python train.py --num_key_value_heads=2 --positions="rope" --qk_norm=false --bias="none" --init_std_down=0.00291 --init_out_by_depth=true --optimizer="muon_variant" --schedule="wsd" --max_seq_len=256 --dataset="wikipedia_en"
MLP neurons of a small language model. Each row is named by its layer, matrix (up: input weights) and neuron, and shows model dimensions 32-127. Each number is 128 + 24 x the weight over its row's rms, rounded and kept within 0 to 255.
A block is one neuron, or neurons of one layer that tend to fire together. After each block is what it responds to, as a language model described it from the Wikipedia text at the highest values.

L5.up58 [115  85 107 141 125 169 115 108 148 148 119 159 114 135 114  95 126 116 105 158 143 125 106 110 161 143 158 123 160 137 144  88 129 164  90 143 176 120 115 149 155 117 147 128 123 132 110 171 113  97 158 132 175 104 125 153 165 154 140  95 108 108 107 111 174 142 150 136 117 131 134 123 133 100 122  68  79 175 104 120 123  62 122 145 134 116 129  54 116 134  95 143 141 145 170 107]
L5.up75 [ 80 107  94 133 142 121 147  86  94 120 135 141 129 112 113 117 120 140 132 134 109 105  91 165 127 124 139 118 136  80 100  93 152  77 134 122 104  94 108 147 140 124 130 159 129 109 126 120 108 127 173 147 121 105 164 144  70 120 111 115  91 147 127 104 139 118 119 102 109 130 163 125 171 116 132 161  83 162 120 119 158 116 152 150 125 138 100 135 124 117 150 140  90 151 132 131]
L5.up153 [120 148 129 110 125 122 135 114 140  82  87 170 131 103 104 146 175 153 140 140 143 140 150 150 143 118 137 123 148 145 127 160 115 158 133 126 103 166 187 119 122 103 129 128 140 147 119 108  93 141  99 155  83 158 148 129 103  92 123 137  84 140 160 108 179 135 128 148 161 149 108  82 158 133 144 121 143 131 140 174 109 151 170 131 112  76 149 131 107 141 124 131  92 160 146 116]
L5.up490 [166 117 136 110 122 119 149 117  76 130  88 149 130 124 112 186 114 142 130 125 136 121 126  77 128 114 147 131 155 134 108 131 135 127 112 161 126 129 138  79 149 120 143 163 138 150 125 129 105 118 125 142 115 128  90 130 134 132  88 145 106 110 114 130 133 144  89 106 110 107 153 119 128 114 142 134 148 166  89 119 106 180 107 149 130 120 124  88 107 118  59 144 116  97 149 135]
L5.up557 [103 116 116 117 128 147  91  91 135 141  88 165 133 124 135 172 122 157 115 145 130 117 139 169 115 105 142 169 124 113 160  99 151 112  96 110 123  84 127 156 151 126 152 135 127 157 166 122 148 146 133 158 134 161  99 137 108 174  99 130 178 171 180 144  98 175 110 146 154  90 109 113 142 170 165 141 121 171 125 151  85 111 115 164 137 124 148 141 134  95 136 120 127 103 151 132]
L5.up593 [135 130 121 105 122 110 147 124 104 153 161 118 177 169 144 136 100 122 169 164 121 105 109 151 137 113 135 141 103 143 146 154 152 116  78 128 166 146 136 142 149  91 129 172 119 132  80  95 116 126 120 127 103 108 108 142 110 136  99 108 103 154 141 137 103 147 117 112 138  77 122 139 134 159 118 115 165 130 118  91 114 152 132 137 138 121 130  93 100 151 143 135 146 155 172  99]
L5.up612 [164 102 151 122 135 113 146 107 132 145 120 108 159  81 135 116 109 144 137 117  98 106 135 122 159 155 107  92 157 133 120 101 117 140 100 145 163 132  94 137 146  88 139 129 103 110 161 148 111 181 121 157 125 105  82 175 153 150 169  94 125 130 136  99 165  94 120 107 112  95 130 119 166 197 168 151 111 109 143 107 124 131 120 160 137 116 162 123 165 150 144 108 152 161 127 161]
L5.up660 [150 136 159 138 154 133 113 126  85 128 126 163 149 169 148 102 170 110 120 136 175 157  99 139 168  94 146 112 129 130 159 100 102 178 131 150 122 159 126 108 143 162 149 124 140 167 105 133  98 137  85 137 104 148 112 164  61 152 112 132 118  94 105 113 140 132 116  93 162 116 108 149 102 131 158 132 163 137 153 146 150 114 133 120 113 118 161  84 146 126 128 109 109 141  99 133]
Responds to: Mid-word letter fragments. Short letter pieces in the middle of oddly split common words, most often "c" as in Se-c-retary, Su-c-ceeded, con-c-luded, li-v-ing.

L5.up121 [146 135 141 124 116  82 187 187 138 122  86  93 167 168 157 133 121 149 168  99  97 109 122 149 120 124 150 122  98  90 116 120 138  90 147 133 129 125 150 142 140 160 147 136  95 132 132 113 107 100 122 112 104 144 129 139 152 159 126 144 122 133 154 103  76  86 109 101 147 135 147 128 150 137 142  96 138 149 120 146 105 158 147 127 101 143 127 112  95 131 103 165  97 138 105 161]
L5.up149 [115 181 166 143 105 138 118  85 121 150  81 126 116 135 114 169 138 119 118 117 115 132 119 141 121 136 131 162 131 129 142 140 155 165 165 148  85 173 149 129 123 136 105  89 103 148  87 142 107 139 146 133 115 118 123 107 190 127 150 140 146  83 152 160 120 152 135 135 107 103 108 141 152  84 130 130 112 147  96  90 165 117 130 128 137 130 135 159 144 165 134  78 115 117 122 117]
L5.up160 [122  95 123 178  71 107  72 109 145 133 179 145 138 124 118 126 153 123 146 122 124 117 148 138 126 132 116 106 157 105 148 149 126 181 139 136 154 155 135 113 167 133 141 105 117 104 167 132 110 122 101 126 161 119 142  68 134 150 126 135  86 129 126 109 130 133 108 160  88 102 142 107  96 139 120 102 136 131 119 128 143 128 123  89 136 147 112 129 138 147 113 111 119 155 128  93]
L5.up258 [130 111 121 136 116 105 144 119 189 152 109 178 134 108 159 127 145 156 166 150 141 104 142 141 102 170  87 161 128 154 117 144 105 159 118 108  97 163 133 124 142 132 122 113 124 125 142 132 111 140  86 101 141 154 136 135 129 128 132  91 139 134 116 103 132  97 161 125  68 118  91 111 154 154 104  88 113 139  75  94 136 115 151 112  95 158 188 135 152 132  80 160 166 159 162 103]
L5.up342 [125 140 102 142 118  74 116 123 144  87 106 125 133  87 100 147 153 140 181 115 141 152 139 113 145 101  98 120 153 150 155 126 143 146 148 149 106 130 128  90 146  80 116 161  79 131 136 120 126 131 141 146 146  95 141 129 104  72 109  93 120 110 133 148 139  97 139 130 128 149 124 101 138  98 144 117 118 102  99 127 133 125 163 109 125 161 113 144 161 153 122 114 116 114 156 112]
L5.up442 [ 91 105 147 160 104 123 113 133 173  99 167 141 147 120 152 145 119 180 105 110 153 115 121 156 156 154 117 112 118 130 119 173 142 133 147 137 175 142 171 163 107  98 140 121 120 136 139 129 103 131 105 128 155 130 116 156 168 109 149 140 138 127 134 153 135 142  94 147 125 143 156 145  68 153 153 119 112  97 169 113 172 118 155 142  70 190 135 119 146  86 137 131 126 132 109 142]
L5.up474 [ 91 148 117 136 125 102 125 100 140 124 137 155 137 145 145 163 125 140 149 112 134  77 208 145 121 174  98 145 128 105 152 142 116 188 130 124 130 110 133 125 145 118 150  81  80 133 174 151 155  92 123  91 129 103 107 123  78 142 128 154 104 132 100 162 124  98 111 127 177 120 131 106 140 148 152 108 115 128 130 137 118 141 132 112 127 159 136 119 156 106 147 128 116 127 179 135]
L5.up601 [143 141 127 145 162 111 102 143  81 159 103 132 145 123 154 147 172 113 137  88 146 146 132 110 137 156 128  77 159 124 180 107 152 121 137 170 132 123 153  85  91 101 112 126 131 149 100 141 115 127  56 109 142 119 124 133 131 106 137 103  70 164 105 159 145 124 116 153 115 132 164 109 133  95 154 110  95 106 123 104 155 127  97 158 114 153 146 122 147  90 163 103 127 108 116 131]
Responds to: Mid-word vowel syllables. Short syllable fragments like a, la, de, ma inside longer words, mostly names, e.g. Ka-la-san, J-a-cobs, Ga-la-tasaray.

L13.up606 [126 103 130 163  72 113  97 112  90  90 129 136 138 184 139 151 107 119 102 128 131  46 156 126 134 130 115  81 124 145 111 124 151 170 161 106 100 153 147  91 158 132 140 128 138 147 129 114  99 118 114 128 126 173 156 142 148 112 173 142 112 131 168 127 148 118 105 120 150 160 154  98  75 141 150 120 107 128 154 160 183 121 129 132 112 147 121 119 157 137 147 124 110 156 143 113]
Responds to: Mid-word continuation pieces. Word pieces that continue a word begun by the previous token, especially There, They, them after "The/the", plus conne-ct-ed, en-z-ymes, and "considered to".

L2.up103 [146 112 139  95 106 114 156  98 142 151 145 131 165 153 163 132 123 113 152 194 139 138 137 147 168 139  91  84  87 141 112 118 159 124  91 127 172 165 181 161 127 123 154 145 112 157 150 132 110 157 150  99 133 123  89 141  91 121 122 113 120 125 135 156 107 201 122 104 147 135 112 126 105 171 167 142 130 128  91 109  96 103 149 127 152 144 183  86 111 146 144 136 115  99 145 128]
L2.up121 [162 128 103 112 137 116 141 126 177 131 117 129 113 114 134 112  96 157 144 110 154 132 138 121 147 106  98  87 129 132 157 160 126 146 113 148 119 199 164 125 103 123 138  98 144 181 130 136 146 100 152 143 113 188  97 127 143  81 140 148 102 142 158 129 162 121 143 157 170 126 103 111 131 124 127 146 115 187 108 136 139 149 130 116 142 144 155 150 153 124 125 136  95 120 151 116]
L2.up131 [ 90 139 173  91 140 131 146 145 117 120 123 139 117 134 123  89 126 155 136 133 121 181 120 110 126 101  76 169 140  84  96 104 117 122  73 137 172 138 103 120 131 114 183 143 142 144 125 161  96 143 138 148 108 108 101 123 102 133 147 101 122 168 162  95 129 128 132 138 173 128  91 111 119 151 141 165 122 120 142 151  90 111 119 110 132 101 141 110  94 109 137 106 133 126 144 107]
L2.up166 [146 137 169 152 108 125 155 130 138 136 105 145 121 141 133 119 118 108 149 150 166 127 144 141 155 121 123  91 158 147 135  89 131 132  92 121 165 152 149 144 161 155 146 124 128  87 165 116 137 113 129 125 148 124 131 142 137  91 116 171 128 136 121  92 113 174  75  96 137  95 140 120  80 144 104 125 166 161  89 150 140 106 108 111 172 128 113 106 149  96  99 160 114 116 162 118]
L2.up278 [130 128 150 118 131 120 131 138 115 120 156 133 118 117 150 158  95 113 132 156 167 156 136 116  96 156 129 123 103 135 123 164 168 109 123 151 105 150 134 103  89 105 149 161 111 143 157  83 116  91 131 101 151 100 136 172 134  55 145 122 142 143 145  88 109 119 128  95 140  99 122  95 129 118 137 175 113 149 130 150 100 121 123 113  86 178 120 144 132 178 113 131 125 146 177 132]
L2.up335 [120 182 135  80 111 103 122 151 156 143 139 158 130 113 111 126 109 171 127 127 122  97 122 141 129 142 135 121 119 116 117 118 128  96 100 126 194 142 160 116 104 128 125 152 119 151 107 171 110 103 136 153 114 120 137 114 104 113 135 160  98 145  89 122 139 178 119 126 135 152 167 123  68 188 146 142 162 144 111 112 109 150 166 134 143  86 149  90 158 152 124 104  87 169 133 125]
L2.up597 [114 119  87 109  98 118 162 103 152 132 150 117 119 120 108 112 104 140 171 129 108 109 150 142 119 115 151 132 168 129 156 126 195 108 127  98  90  78 147 165 135 132 107 148 124 118 140 137 129 112 151 121 123 124 141 143 151 148 101 145 107  93 143 126 138 133 138 148 127 147 159 146 129 165 147 148 154 162 152  96 132 128 165 159 161 104 127 123 122 140 125  84 144 136 171  75]
L2.up650 [149 130 136 134 104 112 140 100  90 121 134 175  90 106 103 137  86 176 121 125 137 136 134 140 166 147  97  87 143 159 156  94 145 135 132 117 112 166 133 121 148 163 121 163  89 118 158 164 152 107 149 111 121  92 122 135 112 129 151 123 156 130 107 116 107 103  99 131  90 111 139 131 149 167 136 190 119 140 107 130 130 157 131 107 151 105 142 139 139 146 125 109  90 130 138 162]
Responds to: Fragment after "con". Second word piece following a split-off "con" prefix, as in con-c-lusion, con-fer-ence and con-s-umption, plus similar short fragments after Ma, Ch or Qu.

L2.up20 [129 122 126 135 167  99 113 118 119 104 158 159 146 103 138 165 164 112 106 123 119 130  78 130 125 127 154  96 138 133 124 123 207 121 135 175 134 168  96 124 159 151 118 117 122 105 134  99 109 116 112 189 146 132 126 109  77 124 137 104 172 134 123 108 138 142 134 115 151 155 127 150 149 146 135 143 139 158 163 164 161 142  88 138 154 120 110 114 161 132 145 130 106 112 153 160]
L2.up64 [105 133 140 130 126 150 143 125 134 144 135 116 138 100 177 151 143 136 150 177 140 111 126 144 157 169 132 106 132 117 124  92 106 140  95 135 108 148 117 123 162 130 154 162 110 145 125 152 119 127 124 111  94  71 131 141  91 152 120 163 134 155 147 165 119 122 119 136 108 150 163 117 161 101 151 126 127 152 109 122  94 129 169 133 115  99 112  97 124 135 146  88 104 194 119 118]
L2.up221 [158 126  99 105 189 135 123 116 114 135 118 151 140 155 154 129 124 121  86 101 132  89 136 158 131 139 143 128 162 126 147 111 156 160  67 146  83 106 136 123 143  95 116  93 129 156 111 115 137  88 142 101  75 149 126 168 156 132 154 159 131 101 108 138 125 172 132 159 113  88 111 126 117 150 131 117 117 135  95 136 152 113 144 115 115 149 137  77 112 143 137 129 143 120 137  99]
L2.up353 [ 98 132 123 148 132 110 128 102  88 143 151 139  98 105 121 150 104 141 142 145 163 118 115 155 154 137 133 117 108 142 144  88 138 146 132 140 108 134 103 100  91 125 125 151 147  96 139 169 114 122  98 123 102 106 140 129 126 145 123  81 132 122 183 161 147 137 158 107 149  81 140 126 105 151 110 135 120 103  75 161 125  85 162 134  96 135 126 117  57 137 127 140 119 137 130 141]
L2.up427 [120 148 118 111 131  83 112 128  99 118 139 163 104 128 169 158 131 100 178 117 145 152 111 119 105 123 116 106 145  99 162 136 126 122 124 104 151 104 123 136 121  89 114  84 121 120 105 117  47 102 159 152 155 102 127  83 116 142 172 129  94 122 115 107 109 126 124 122 137 140 139 146 134 147 173 132 131 186 112 116 130 113  90  92 147  96 126 111 141 115 153 123 153 141 124 129]
L2.up655 [163 135 116 126 145 126  80 130 138 108 104 143 177 126 126 150  90 111 106 146 124 139 167  93 129 109 108 158 114 115 127 125 131 125 135  99 100 140 145 122 156 116 157 146 103  91 100  89  82 122 176  86  85 104 120 166 125  86 131 128  97 168 147 156 125  82 150 167 118 133 116 148 104 106 164 124 143 126  92 125 101 106 149 114 135 118 113 105 157 136 134 112 131 131 159 121]
L2.up675 [ 86 104 116 110 134 129 129  89  92 139 156 131 110 173 176 140 144 126 160 110 134 152 121 136 120 134 141 142 122 149 111 115 163 102 107 109  98 104 154 129 115 133 132 131 101  98 111 131 131 109 119  94  96  65 146 140 108 146 132 107 117 146  91 140 136  82 134 118  99 145 139 117 121  80 128 143 133  74 146 148 116 117 132 159 107 200 121 109 108  95  70 164 103 139  91 132]
L2.up757 [122 143  98 114 129 100 117 114 106 130 115 123 136 186 144 152 146 116 108 103 136 115 117 172 129 158 165 119 105 165 146 141 157 130 110 121 106 153  85  95 134 110 152 118 149 105 146 112  80  88 109 132 141 123 128  97 120 114 127 126 109 134 131 132 113 109 134 101 101 116 175 134 114 138 178 152 112 125 118 145 182 111 134 112 107 168 140 124 101 119 118  90 123 120 105 150]
Responds to: Word-internal "re" fragment. Subword pieces inside split words, mostly "re" after one or two letters, as in The-re, F-re-nch, Di-re-ctor, inc-re-ase.

L13.up546 [135 158 143 163  96 109 123 124 137 138 119 115 115 135 150 133 146 166 147 170 152 133 113 148 114 130 103 113 139  97  95 165 116 146 106 182 135 102 111 139 148 176 122 161 129 115 149 198 113 131  99 132 153 164 131 151 144 127 115 132 115 105 134 160 150 136 100 131 122 126 132 107 132 165 185 150 109 123 121 156 134 132 103 163 106 149 130 127 155 115 147 159 159 131 126 114]
Responds to: Mid-word fragments. Inner word-piece tokens inside ordinary English words split across several tokens, like s-our-ce, netw-or-k, sp-ea-king, workp-la-ce.

L13.up217 [134  94 146 170 139 133 117 118 116  94 144 163 116 137 109 137  71 139 127 146 110 107 105 174 137  91 148 144 154 108 109 150 161  90 127 165 155 148  90  98 105 141 153 140  82 127 150 127 142 143 107 101 129 109 179 160 140 159 141 145 165 171 108 114  94 150  93 122 131 154 144 127 124 133 156 155 117 150 140 132 169 118 145 141  99 136  98 115 124 147  93 143 125 132 176 140]
Responds to: Mid-name word pieces. Inner word pieces of proper names, often foreign, as in Tuk-ha-chevsky, Ok-la-homa, Ni-ca-raguan; also hyphens in model codes (ZAZ-965) and closing parentheses or is/was right after a name.

L2.up165 [136 181  89 137 136 141 114 103 129 116 130  98 127 150 151  86 111 122 147  89 166 127 127 141  98 147 116 134 121 157 128 119 171 116 122 104 106 139 121 138 153 113  74 189  87 129 115 168 120 125 128 116  99 116 154 124 113 155 117 115 124 128 129 147 136 149 106 134 148 128 126 102 101 104 149 146 112 128  95  77 106 156 138 125 114  99 143 124 112 161 100 136 186 155 148 179]
L2.up305 [122 151 100 165 107 122 127 112 110  97 148 107 121 117 124  86 166 110 121 124 147 115 106 167 104  88 106 117 154 122 146 145 146 128  81 137 106 117 138 135  85 151 117 121 133 110 122 131 115 121 160 158 122 136 121 142 123 104 103 128 131 106 123 172 124 130 161 167 128 127 140 143 150  91 117 135 147 160 101 131 139 141  85 155 166 156 168 131 117 121 101 138 108 157 130 160]
L2.up325 [ 81 133  98 118 139 174 128 137 134 115 137 107 117 115 144 161 142 126 117 136 136 120 140 121 154 106 133 131 149 137 129 128 139 137  88 172 109 155 151 156 139 125 156 148 104 135 154 161 167 103 202 163 103 138 134 124  64 100  82 102 131  83 122 168 145 129 134 159 130 116  80 107 124 117 144 127 170 120  80 160  98 141 140 134 125 133 158 132 180 139 130 137 128 116 184 174]
L2.up369 [170 125 101 162 162 110 116 121 120 125 111 140 169 184 106 100 142 120 117 114 118  97  97 122  97 132 113 134  87 149 159 102 193 126 107 116 152 111 140 172 115 109  82 109  93 115 126 128 142  90 113 149 141  93 131 114 128 111 113 112 136 145 103 153 140 126 169 153 179  92 142 153 132 142 111 130 108 162 110 177 128 117 148 127 133 115 154 100 124 123  93 128 126 118 112 115]
L2.up474 [ 95  99 101  85 147  91  57 117 203 140 147 121  98 172 132 155 140 181 124 157 127 111 135 155 102 130 110 120 137 158 139 162 121 145  78 173 153 130 110 133 136 174 124 107 109 130 151 115  91 118 102 127 122 105 144 158 124 152 103 139 124 134 127 149 120 138 149 115 141 111 112 132 121 133  90 112 135 163 150 142 114 118 128 158 124 182 141 135 113 103 125 125 129 108 168 150]
L2.up497 [107 129  86 120 127 118 126  99 114 170  94 168 138 167 151 124 110 164 114 134 115 139 106 121  90 143 140 148 127 161 129 149 106 147 109  89 126 139 106 130 131 145 131 126  98 116 109 139  96 112 137 124  76 123 124 137 133 125 134  98 162 118 122 151 141 109 156 187 166 119 109 123 151 123 111 121  98 160  96 155  77 108 143 123 111 167 163 121 136 114  93 167 188 118 119 112]
L2.up516 [ 75 144 121  98 162 135 129 102  92  91 155 120 121 127 143 109 126 141 123 108 146 126 178 111 121 183 158 105 135 143 114 170 110  84  89 153  88 129 156 156 143 169 139 104  81  99 158 147 117 112 169 126 140 160 137 107 170  85 140 104 123 116 116 132 168 137 128 134 162 106 146 163 109 120 160 112 123 138  91 165 121 105 120 122 112 108 129 135 156 133 147 144 146 108 124 138]
L2.up707 [123  83  94 145 148 148 121 109  97 143 154 175 114 107 138 136 135 141 111 120 132 146 168 125 160 122 154 130 139 117  94  89 124 108 120 143 139 117 117 116 141 106 104 113  99 146 119 135 179 141 125 147 172  95 110 103 154 135  90 120 124 138 119 108 134 156 127 127 150 114 151 161 165 142 104 135 122 146 144 116 152 109 165 129 153 182 189 103 142 143 120 112 156 119 191 121]
Responds to: Early word-piece continuation. Second or third word pieces inside a word split into fragments, often capitalized at a line or heading start, e.g. C|on|sonant, Cor|in|th, C|er|emony, Acc|or|ding.

L5.up145 [127 144 156 145 105 134 111 130 100 104 155 128 146 100  91 120 129 179 126 108 130 130 115 148 176 117 138 108 127  71 131 128 133 116 109 161 164 160 111 153 154 137 110 156 116 123 124 124 128 154 147 123 123 121 110 131 187 123 137 105 146 192 104 139 125 160 134 134 103  92 121 142  72 158 123 153 133 123  91 130 130 112  97 151 112 102 148 147 157  94  99 180 108 117 128 169]
L5.up240 [145 147 109 164 158 119 101 141 160 104 123 154 146 118 155 140 119 129 153 158 102  92  94 113 138 111 116 113 149 145  97 122 150 140 133 120 119 129 140 144 105 104 107 161 115 147 123 139  93  86 125 137 135 103 118 135 143 127  88 169 164 142 167 141 118 113 147 137 122 115 163 151 131 138 126  84 163  82 100 126 125 109 106 116 101 133 144 116 185 131 116 170 107 104 117 116]
L5.up284 [127 151 165 152 141 122  81 135 123 155 122 121 166 119 130 128 126 131 137 145 118 129 137 152 143 105 110 127 129 115  90 136 111  94 127 124  94 139 143 142 119 129 142  93 135 126 141 115  78  88  93 141 103 119  88 104 141 137 154 113  91 144 118  95 112 124 128 156 102  99 186 102 144 103 156 184 150 114 107 171  80 126 136 108 113 118 117 108 126 158 114 135 127  98 154 140]
L5.up363 [151 138 123 128 117 109 155 158 164 134  85 127  95 116 147 151 124  87 178 177 108 126 101 156 121 107 135 141 107 158 110 153 135  81  88 144 100 129  99 117 145 175 108 163 108 113 129 158 107 134 135 127 118 115 132 106 185 113 146 102 162 128 118 150 134 165 176 153 158 117 122 139 100 167 147 135 135 136 109 100 111 118 131 143 160 158 168 139 142 124 137 134 117  93 123  93]
L5.up377 [163 120 168 135 140 125  94 150 123 169 135 114 126 109 123 126 132 162 148 132 126  81 145  95 122 137  65 123 140 123 121 113 158 120 129 178 114 113  91 141 147 133  86 142 164 164 123 130 147 101 133 147  91  86 138 119  75 106 141 132 196 123 126 123 103 149 138  97 145 113 120 128 117 141 126 153  97 142 129 153 120  98 155 130 152 140 146 164 147 127 175 145 125 107 179 100]
L5.up471 [160 126 137 119 118 117 163  90 118 157  84 136 119 125 124 133 152 109 126 121 164  91 134 125 128 161 112 133 118  88 130 133 123 106 143 120 105 177 150 132 123 125 116 139 115 141 129 106  98 117  94 169 159 121 134  86 105  84  97  95 124 177 123 137 138 126 110 117 130 102 116 183 128 151 107 154 147  88 160 160 112 132 129 108 155 122 113 150 142 103 111  79 127 148 112 116]
L5.up644 [114 158 110 104  80 168 124 124 115  97 145 197 141 132  99 158 183 101 128 105 108 136 107 179 107 141 145 127 130 111 138 118 140  94 152 163 155 176 147  93 146 115 141 135 110 105 124 135  79 132 156 167 165 113 118 132  87 104 132 137 141 132 113 136 125 118  95 132 154 103 107 165 134 111 142 129 116 116 169 109  70  95 122 105 136 140 167 147  85  86 129 139 170 148 129 127]
L5.up725 [132 125 162 116 128 142 158 149 142 137 115 160 112 137 115 119 135 115 174 141 109  70  85 130 132  95 115 109 103 118 134 140 129 130  86 150 161  97  92  97 113 114 155 109 104 116 138 109  93 147 135  91 112 130 110 139 150 153  67 134 132  97 149 122 106 125 129 101  98 113 132 160 110 104 141 147  97 122 164 144  82 104 118 144 122 123 172 106  99 123 142 121 124 102 144 103]
Responds to: Mid-word capital A. Second or middle letter of short capitalized abbreviations, especially A, such as MA, MAS, GA in tables, plus some mid-word fragments like gon-ad-otropin.

L5.up6 [157 112 144 105 132 109 134 131  92 121 124 130 146 180 121 158 126 153 134 120 114 112 163 137 115 155 142 133 136 147 101  97 152 116 146 141 107 116 118  72 144 120 171 126 143 102 131 159 153 118 109 108 158 152 111 123  92 109 152 132 131 113 105  88 113 115 150 153 136 139 119  89  92 103 137 142 109  94 151 158 153  90 120 137 105 126 119 161 168 163  74 115 133 126 124 114]
L5.up193 [103 103 149 152 140  99 181 140 133 127 115 165 117 141 130 117  92 121 131  95 139 111 161 113 131 107 106 123 133 112 103 159 157 122 106 106 138 103  78  70  97 159 115 112  96 164 178 143 137 151 152 117 168 111 153 108 111 171 148 181 105  96 134 136 125 141 139 115 101 119 150 164 122 114 117 112  97 126 148 142 117 117 167  88 125  82 168 127 149 139 148  94  87 119 155 132]
L5.up349 [138 169 110 131 113 146 134 107 131 127 144 163 119 125 135 150 106  61 131 140 150 119 164 121 173 118 128 134  80 155  96 136 196 114 135 113 141  91 131  88 135 144 142 166 148  85 131 144 127 117 107  99 107 162 137 140  92 121  99 138 126 144 127 162 132  90 165 139 110 112 122 132 122 111 164 134 148 148 125 169 132 145 141 110 133 134 152 117 107 162 139 147 111 120 118 128]
L5.up370 [ 95 107 113 184 102 119 147 144 115 132 106 114 147 164 152 136 102 107 148 149 131 133 108 137 182  83 149 163 130 113 136  93 151  85 117 129  71 124 128 153 141 182 130 107 141 103 169 104 150  59 131 186  87 164 149 124 143 121 148 123 116 131 185  84 142 134 140 137 136 150 137 131 102 121 169 113  97 151 114 121 136 144 130 139 120 133 132  87 116 140 112 142 144  73 156 135]
L5.up485 [148 118 100  83 133 126 132 134  87 150 133  98  96 164 166 141 129 120 153 162 138 148 116 133 138  98 128 136 133 126 124 126  96 142 131  95 144 143 157 171 115 112 112 150 156 151 146 168 110 103 146 126  85 109 134 119 134 145 138 152 143 188 140 157 123 162 121 177 106 112 144 144 122 155 112 116 128 117 112 179  81 102 161 128 129 130 163 100 133 142 129 130 156 130 110 165]
L5.up531 [145 149 134  91 164 148 151  90 105 139 163 109 139 133 145 105 134 125 134 179 105 144 133 133 148 113 114 139 130  79  98 170 144 105 167 157 143 123 160  98 130 107 104 119 182  97 149 142 131 127 165 121 108  96 115  94 126 122 143 164 151 130 153  84 105  67 115  98 123 166 158 125 155 102 105 163 160 121  69 117 139 132 126 180  81 142 146 161 109  95  69 164 127 125 136 127]
L5.up672 [127  93  88 159 117 107 159 123 137 116 109 117 128 167 120 147 114  93 130 189 162 119 124 137 133 159 119  98 128  92 125 122 173 132 155 147 144 148 115 144 100 172  87 126 135 153 152 163 104  97 146 156 139 146 122 118 112 101 111 144 103 152 145  89 122 136  69 139 113  91 116 150 115 141 151 131 106 110 130 135 124 144 130  86 114  97 164 134 114 156  74 127 124 141 115 182]
L5.up675 [ 93 130 187  99 140 138 156 117  90 111 170 146 116 143 127 130 172 121 121 169 151 103 154 123 118 128 113 181 151 133 148 114 135 134  90 158 122  84 103 124 123 151 155 160 135 127 185 144  93 139 119 160 121 134 159 101 149 119 167 126 131 142 175 107 171 128 134  99 109 118 125 101 127 111 139 138 141  94 124 100 116 128 123 162  75 145 148  98  77 169 101 106  93 120 124  92]
Responds to: Word-completing suffix pieces. Final word-piece that completes a word split after its opening letters, most strongly "re" in There/there, also countri-es, Venue-s, H-e.